python train.py --num_hidden_layers=12 --hidden_size=576 --num_attention_heads=4 --num_key_value_heads=4 --head_dim=64 --intermediate_size=2304 --vocab_size=16384 --hidden_act="gelu" --norm="layernorm" --norm_place="pre" --norm_eps=1e-06 --positions="alibi" --qk_norm=false --attn_scale=0.125 --bias="all" --tie_word_embeddings=true --parallel_block=false --extras=["capped logits"] --init="normal" --init_std_qkv=0.0173 --init_std_o=0.0259 --init_std_up=0.0173 --init_std_down=0.0 --optimizer="muon_variant" --learning_rate=0.0059 --lr_mult_o=0.907 --lr_head=0.00816 --max_grad_norm=0.5 --warmup_steps=200 --schedule="wsd" --decay_fraction=0.943 --decay_shape="linear" --final_lr_fraction=0.0 --batch_tokens=[65536, 131072, 196608] --max_seq_len=512 --doc_mask=true --train_tokens=1170000000 --max_steps=9960 --dataset="wikipedia_en"
MLP neurons of a small language model. Each row is named by its layer, matrix (up: input weights) and neuron, and shows model dimensions 272-335. Each number is 50 + 10 x the weight over its row's rms, rounded and kept within 0 to 99.
After each neuron's rows, "fires after" lists the tokens most often just before its 100 highest values on Wikipedia text that the model never trained on.

L4.up1390:54 59 52 58 53 45 63 58 36 40 52 60 60 39 45 69 52 34 59 44 65 50 46 39 73 47 17 50 46 40 39 54 39 40 44 44 56 52 63 40 49 53 58 51 59 48 61 54 60 43 49 53 51 42 50 56 42 48 64 59 38 46 61 56
fires after: " |", ":", " ", "4"

L4.up1364:53 37 44 42 52 35 52 50 47 54 39 38 49 54 51 45 62 34 53 41 52 54 37 60 39 49 62 45 47 42 43 42 42 35 50 45 54 47 68 51 37 36 60 36 50 58 52 66 52 52 40 45 38 55 34 51 49 48 26 45 48 40 47 47
fires after: ".", "6"

L4.up1189:51 44 56 41 39 39 46 54 55 47 55 52 32 47 46 46 41 45 46 62 43 61 63 45 56 44 54 66 68 42 48 61 48 58 51 38 36 55 29 49 51 32 51 53 59 45 18 57 53 50 46 62 72 54 46 42 62 30 65 40 46 45 37 60
fires after: " ", "1", "9", "0", "8"

L3.up2015:43 42 49 30 56 44 60 41 63 51 45 50 45 47 63 55 42 55 49 51 33 57 49 65 44 47 36 44 50 51 36 37 48 29 47 50 55 58 54 60 61 55 60 35 50 64 73 47 41 55 36 45 42 36 28 60 46 55 41 45 62 50 56 52
fires after: ".", "\n\n", " For", " In"

L3.up1435:62 58 53 51 45 55 47 62 45 38 71 64 50 54 43 55 50 56 52 38 54 71 56 51 66 55 63 58 42 62 56 55 52 41 43 55 45 58 40 46 52 30 37 57 49 69 52 58 49 40 26 47 49 25 28 47 44 42 67 46 48 43 53 32
fires after: "1", " ", "9", "0", "8"

L4.up2032:67 51 45 55 43 43 40 48 49 46 53 45 50 64 44 55 37 65 49 53 46 47 65 24 43 63 59 31 42 63 34 37 46 52 55 23 48 42 48 47 52 47 74 59 69 51 46 57 41 57 63 50 54 54 54 47 48 27 36 60 51 60 45 51
fires after: "9", "0", "8", "7", "–"

L3.up1402:61 63 62 49 46 60 44 54 35 62 63 53 47 57 54 54 41 43 47 53 60 47 46 35 59 59 58 45 49 35 48 47 47 52 52 50 62 49 45 38 56 35 74 39 31 41 66 54 40 52 31 52 53 42 49 58 39 41 58 53 65 60 50 60
fires after: " ", "1", "9"

L3.up500:66 56 67 63 42 53 46 57 54 54 55 63 48 55 69 49 19 37 60 37 42 49 52 60 64 54 45 38 65 51 64 52 36 55 39 46 69 53 38 66 50 45 59 36 58 41 53 46 50 42 36 47 57 59 46 63 55 41 54 54 60 52 49 42
fires after: "1", " En", "2", "9"

L3.up1235:57 63 41 42 44 56 51 54 51 47 66 44 60 46 59 49 49 38 32 56 37 53 41 67 25 54 50 46 51 48 39 42 43 39 50 64 43 36 59 39 65 43 60 57 54 62 59 33 46 65 53 56 40 55 49 62 59 51 57 44 47 41 47 49
fires after: " was", " a", " are", " been", " the", " as"

L3.up1472:43 60 50 51 54 57 59 62 49 35 51 48 57 54 52 44 53 41 72 33 56 52 62 45 36 35 36 50 54 31 49 55 44 28 71 53 42 59 60 32 38 55 35 48 56 50 52 40 42 44 63 40 45 35 43 59 57 37 34 47 46 60 54 46
fires after: "2", " |\n", ".", ")", " %"

L4.up1085:49 47 35 51 44 57 53 46 60 36 40 43 63 73 47 54 53 42 60 41 37 40 59 59 54 47 61 58 41 40 59 50 38 52 38 58 48 58 46 40 56 38 28 57 49 42 62 44 51 67 47 40 49 46 61 59 63 37 54 55 52 32 43 40
fires after: " |", ";", "|", " "

L4.up1331:36 45 52 38 42 48 50 54 48 42 57 38 54 46 46 58 50 48 47 57 61 66 42 51 55 47 40 28 59 37 48 48 38 38 36 53 49 42 54 52 68 56 52 56 52 60 43 36 49 57 44 48 44 31 55 42 50 53 80 49 40 51 37 63
fires after: "1", " ", " a", " |", " the"

L3.up1427:40 42 50 48 42 54 54 67 34 36 39 42 50 45 58 32 43 64 62 41 47 42 56 51 63 53 36 36 67 46 65 43 40 43 29 57 45 56 40 65 46 33 50 51 34 40 42 47 49 46 50 57 59 48 65 54 69 58 66 62 65 64 58 53
fires after: " ", ".", "2", "1"

L4.up2021:44 43 63 36 48 51 50 49 55 66 70 57 46 26 53 34 67 76 39 55 61 60 53 54 52 39 52 58 55 50 38 38 51 46 67 44 52 56 50 58 55 49 37 42 54 50 42 44 57 32 50 49 52 70 68 43 61 56 62 46 35 41 57 65
fires after: " ", " Med", " sim", "1", " nov"

L4.up1858:64 57 46 38 52 46 45 32 49 61 42 46 56 54 59 65 41 47 54 39 49 56 50 59 49 50 68 46 57 51 62 46 51 49 42 34 56 48 42 68 57 50 37 56 49 50 47 39 54 53 47 53 64 37 55 47 46 52 50 32 64 38 35 56
fires after: " ", " −", "1", "2", " +"

L4.up225:45 43 43 52 54 69 59 37 57 41 60 49 47 48 42 65 38 42 61 48 41 61 58 41 55 43 51 51 64 44 23 39 59 35 45 47 55 48 55 57 44 44 42 45 68 37 69 44 39 56 65 45 63 57 47 54 48 66 54 44 57 56 50 37
fires after: " |", ";", " by", " new"

L3.up941:64 50 54 34 56 54 39 25 44 43 69 71 43 40 52 59 39 54 49 44 46 30 38 47 71 64 62 39 44 29 72 53 35 36 53 44 42 32 49 48 63 59 50 54 48 69 71 35 59 29 54 57 36 49 53 42 63 68 54 63 43 52 47 46
fires after: " ", " |", " |\n", "|", "–"

L4.up957:52 54 56 43 56 46 43 73 40 60 57 36 56 60 71 50 54 59 46 59 55 52 51 48 56 45 55 60 46 58 47 49 66 58 44 62 56 45 59 46 47 50 42 51 51 56 61 38 52 38 69 55 37 35 38 41 58 60 46 52 49 42 51 64
fires after: "|", " |", " ", "==="

L4.up1543:54 43 46 54 46 29 47 61 49 63 49 27 57 63 73 66 45 45 59 55 45 41 37 55 51 38 58 58 44 38 41 46 54 43 37 43 63 50 47 54 49 49 32 50 52 50 55 71 59 39 32 89 54 47 51 46 65 57 48 59 46 39 55 57
fires after: " ", "–", " |", ",", "6"

L3.up591:40 59 68 31 48 60 51 53 33 43 45 58 61 58 57 37 49 43 53 27 41 49 51 47 49 59 33 58 45 38 69 69 60 63 48 54 36 46 50 54 59 18 57 43 53 53 34 54 49 37 42 65 46 60 61 64 60 58 43 55 49 57 35 39
fires after: " ", " |"

L3.up564:56 47 50 50 52 38 48 70 27 53 38 39 44 56 43 44 59 29 61 43 60 57 56 30 51 62 57 68 39 39 39 58 31 52 48 48 52 33 58 60 62 48 47 55 50 68 58 43 57 54 61 49 37 39 45 67 50 48 55 40 51 46 30 66
fires after: " |", "4", "3", "9", " ", "5"

L4.up719:46 46 60 50 64 69 50 51 48 41 63 48 61 59 55 60 38 42 58 65 57 46 58 48 63 41 49 54 39 30 44 52 41 47 55 53 63 36 63 50 60 50 65 48 50 65 41 49 37 51 42 50 48 54 56 54 60 54 53 53 63 62 56 53
fires after: " |", " of", ";", ".", " La", ":"

L4.up316:58 39 30 44 48 69 66 40 48 58 57 55 59 33 65 63 49 46 77 55 58 33 59 46 49 51 41 53 49 45 47 49 48 60 47 59 39 63 52 48 50 40 44 60 49 55 55 50 48 48 63 60 47 38 44 49 53 58 50 41 33 55 62 54
fires after: " ", " |", "–", ";"

L4.up1281:34 59 25 62 56 43 60 50 44 53 42 52 64 41 51 57 54 43 53 58 42 57 67 51 44 66 51 68 40 54 52 41 43 47 47 38 43 60 49 38 37 37 33 32 44 47 58 43 39 60 48 54 29 43 54 45 32 59 40 55 51 52 52 55
fires after: "2", "0", "1", "9", "4", "5"

L3.up1093:25 65 59 47 62 63 52 46 48 61 61 48 48 61 45 57 48 54 72 45 51 38 44 58 48 47 53 51 40 40 46 43 28 66 42 44 24 35 56 50 67 60 38 57 51 62 63 39 57 58 45 41 51 47 60 40 58 47 45 55 60 23 35 47
fires after: "–", " ", "5", " (", " g", " |"

L3.up2051:50 73 46 60 38 38 33 44 43 67 38 51 41 45 55 53 69 48 49 31 54 45 54 32 65 59 69 41 32 69 61 51 57 62 39 26 71 52 50 42 52 31 52 58 57 41 48 55 52 48 60 57 47 49 57 60 51 42 32 44 35 48 35 43
fires after: " |", "0", "–", "1", ";"

L3.up1660:27 54 51 52 49 46 49 68 30 58 60 59 65 56 52 44 38 40 56 55 41 42 48 54 43 61 40 69 42 38 56 46 67 72 39 46 48 49 46 53 46 40 35 48 55 52 56 56 51 40 39 51 38 47 50 54 46 59 44 62 41 48 52 62
fires after: " |", ";", " ", "0", "5"

L4.up894:54 46 63 67 58 53 50 55 56 43 58 68 38 64 30 55 42 38 44 45 54 51 54 37 49 59 29 56 45 60 31 41 65 54 70 44 48 74 57 47 42 54 57 55 30 42 56 41 59 39 37 38 51 47 68 62 43 45 47 54 37 40 49 39
fires after: "4", "0", "3", "\n", "6", " |"

L3.up1411:54 29 60 57 57 41 50 63 47 52 71 57 36 57 50 63 37 42 51 60 58 39 47 40 59 50 47 59 68 68 46 57 51 48 48 45 40 57 52 51 40 45 31 28 37 62 57 65 45 36 45 43 48 43 36 45 54 46 59 38 33 48 58 52
fires after: "1", "9", "2", "0", "7", "."

L3.up1536:49 68 54 64 56 67 52 50 69 44 76 50 50 58 57 53 47 48 36 69 63 66 54 68 43 53 47 49 76 53 44 56 43 40 52 44 51 43 38 45 41 48 60 45 29 59 45 71 44 58 49 45 40 55 38 52 46 49 50 64 41 77 51 36
fires after: "2", "9", "0", "-", "=="

L4.up31:46 57 55 46 33 62 43 43 37 48 52 45 60 32 32 46 46 44 39 31 50 44 45 66 45 56 71 60 37 46 51 37 64 46 49 55 43 67 26 47 52 24 53 45 47 49 49 54 37 50 54 60 60 47 52 53 46 42 47 53 63 55 18 45
fires after: " the", "'s", " ", " his", "1", " The"

L4.up1175:34 51 53 36 50 46 65 56 50 50 53 50 50 41 54 58 59 37 38 45 54 57 48 43 36 62 68 37 62 45 25 54 63 50 65 53 38 47 35 47 48 46 89 55 62 63 51 64 32 48 54 55 59 63 39 59 56 50 45 62 45 54 54 49
fires after: " and", "9", ",", "0", " "

L4.up394:56 49 44 45 50 40 59 49 36 59 55 54 42 26 33 36 44 39 34 39 59 53 59 52 42 42 72 71 64 29 72 43 56 45 65 50 55 56 25 61 39 38 44 38 47 37 38 56 44 48 59 59 43 66 56 36 31 43 61 45 39 45 44 46
fires after: " ", "0", " |"

L4.up142:39 49 54 56 65 38 58 42 59 38 53 59 38 57 41 35 51 49 47 63 44 55 62 47 52 43 30 45 57 58 39 51 48 41 62 33 52 46 21 66 38 52 43 45 58 64 45 52 45 31 60 35 36 48 47 61 30 47 54 56 45 58 64 52
fires after: "7", "5", "0", "9", "6", "4"

L3.up1005:37 45 48 47 81 50 47 52 45 54 50 60 36 43 44 55 59 62 41 52 52 56 69 48 55 33 50 44 55 42 51 40 52 55 64 40 65 75 33 62 53 41 56 47 52 58 57 43 47 48 68 39 38 63 41 42 46 64 58 42 58 50 59 59
fires after: " |", " Total", " Goals", " ", " Final", " |\n"

L4.up2216:47 50 46 55 36 51 70 54 60 50 46 41 47 58 45 61 36 29 49 47 22 52 63 58 59 55 49 58 53 31 34 57 56 43 61 46 34 61 62 52 57 50 47 35 50 41 51 75 39 50 52 47 37 62 64 39 43 65 52 52 44 58 40 47
fires after: "|", " |", " ", ";", "0", "2"

L4.up336:46 57 50 37 38 48 54 53 61 44 58 60 51 48 74 65 43 43 55 49 50 52 68 48 44 42 47 53 45 61 39 50 59 42 67 50 52 64 65 61 34 49 49 37 68 65 55 42 66 43 45 54 53 43 62 59 46 37 63 49 54 52 41 50
fires after: "2", ":", " ", ".", ","

L3.up39:57 33 32 37 62 51 48 55 63 44 55 43 49 47 44 44 58 51 51 50 44 60 49 56 39 55 52 58 38 38 28 43 45 45 44 52 53 22 59 43 35 40 36 43 57 40 48 50 48 55 45 23 60 62 48 53 43 66 50 45 65 59 58 46
fires after: ",", " |", ";"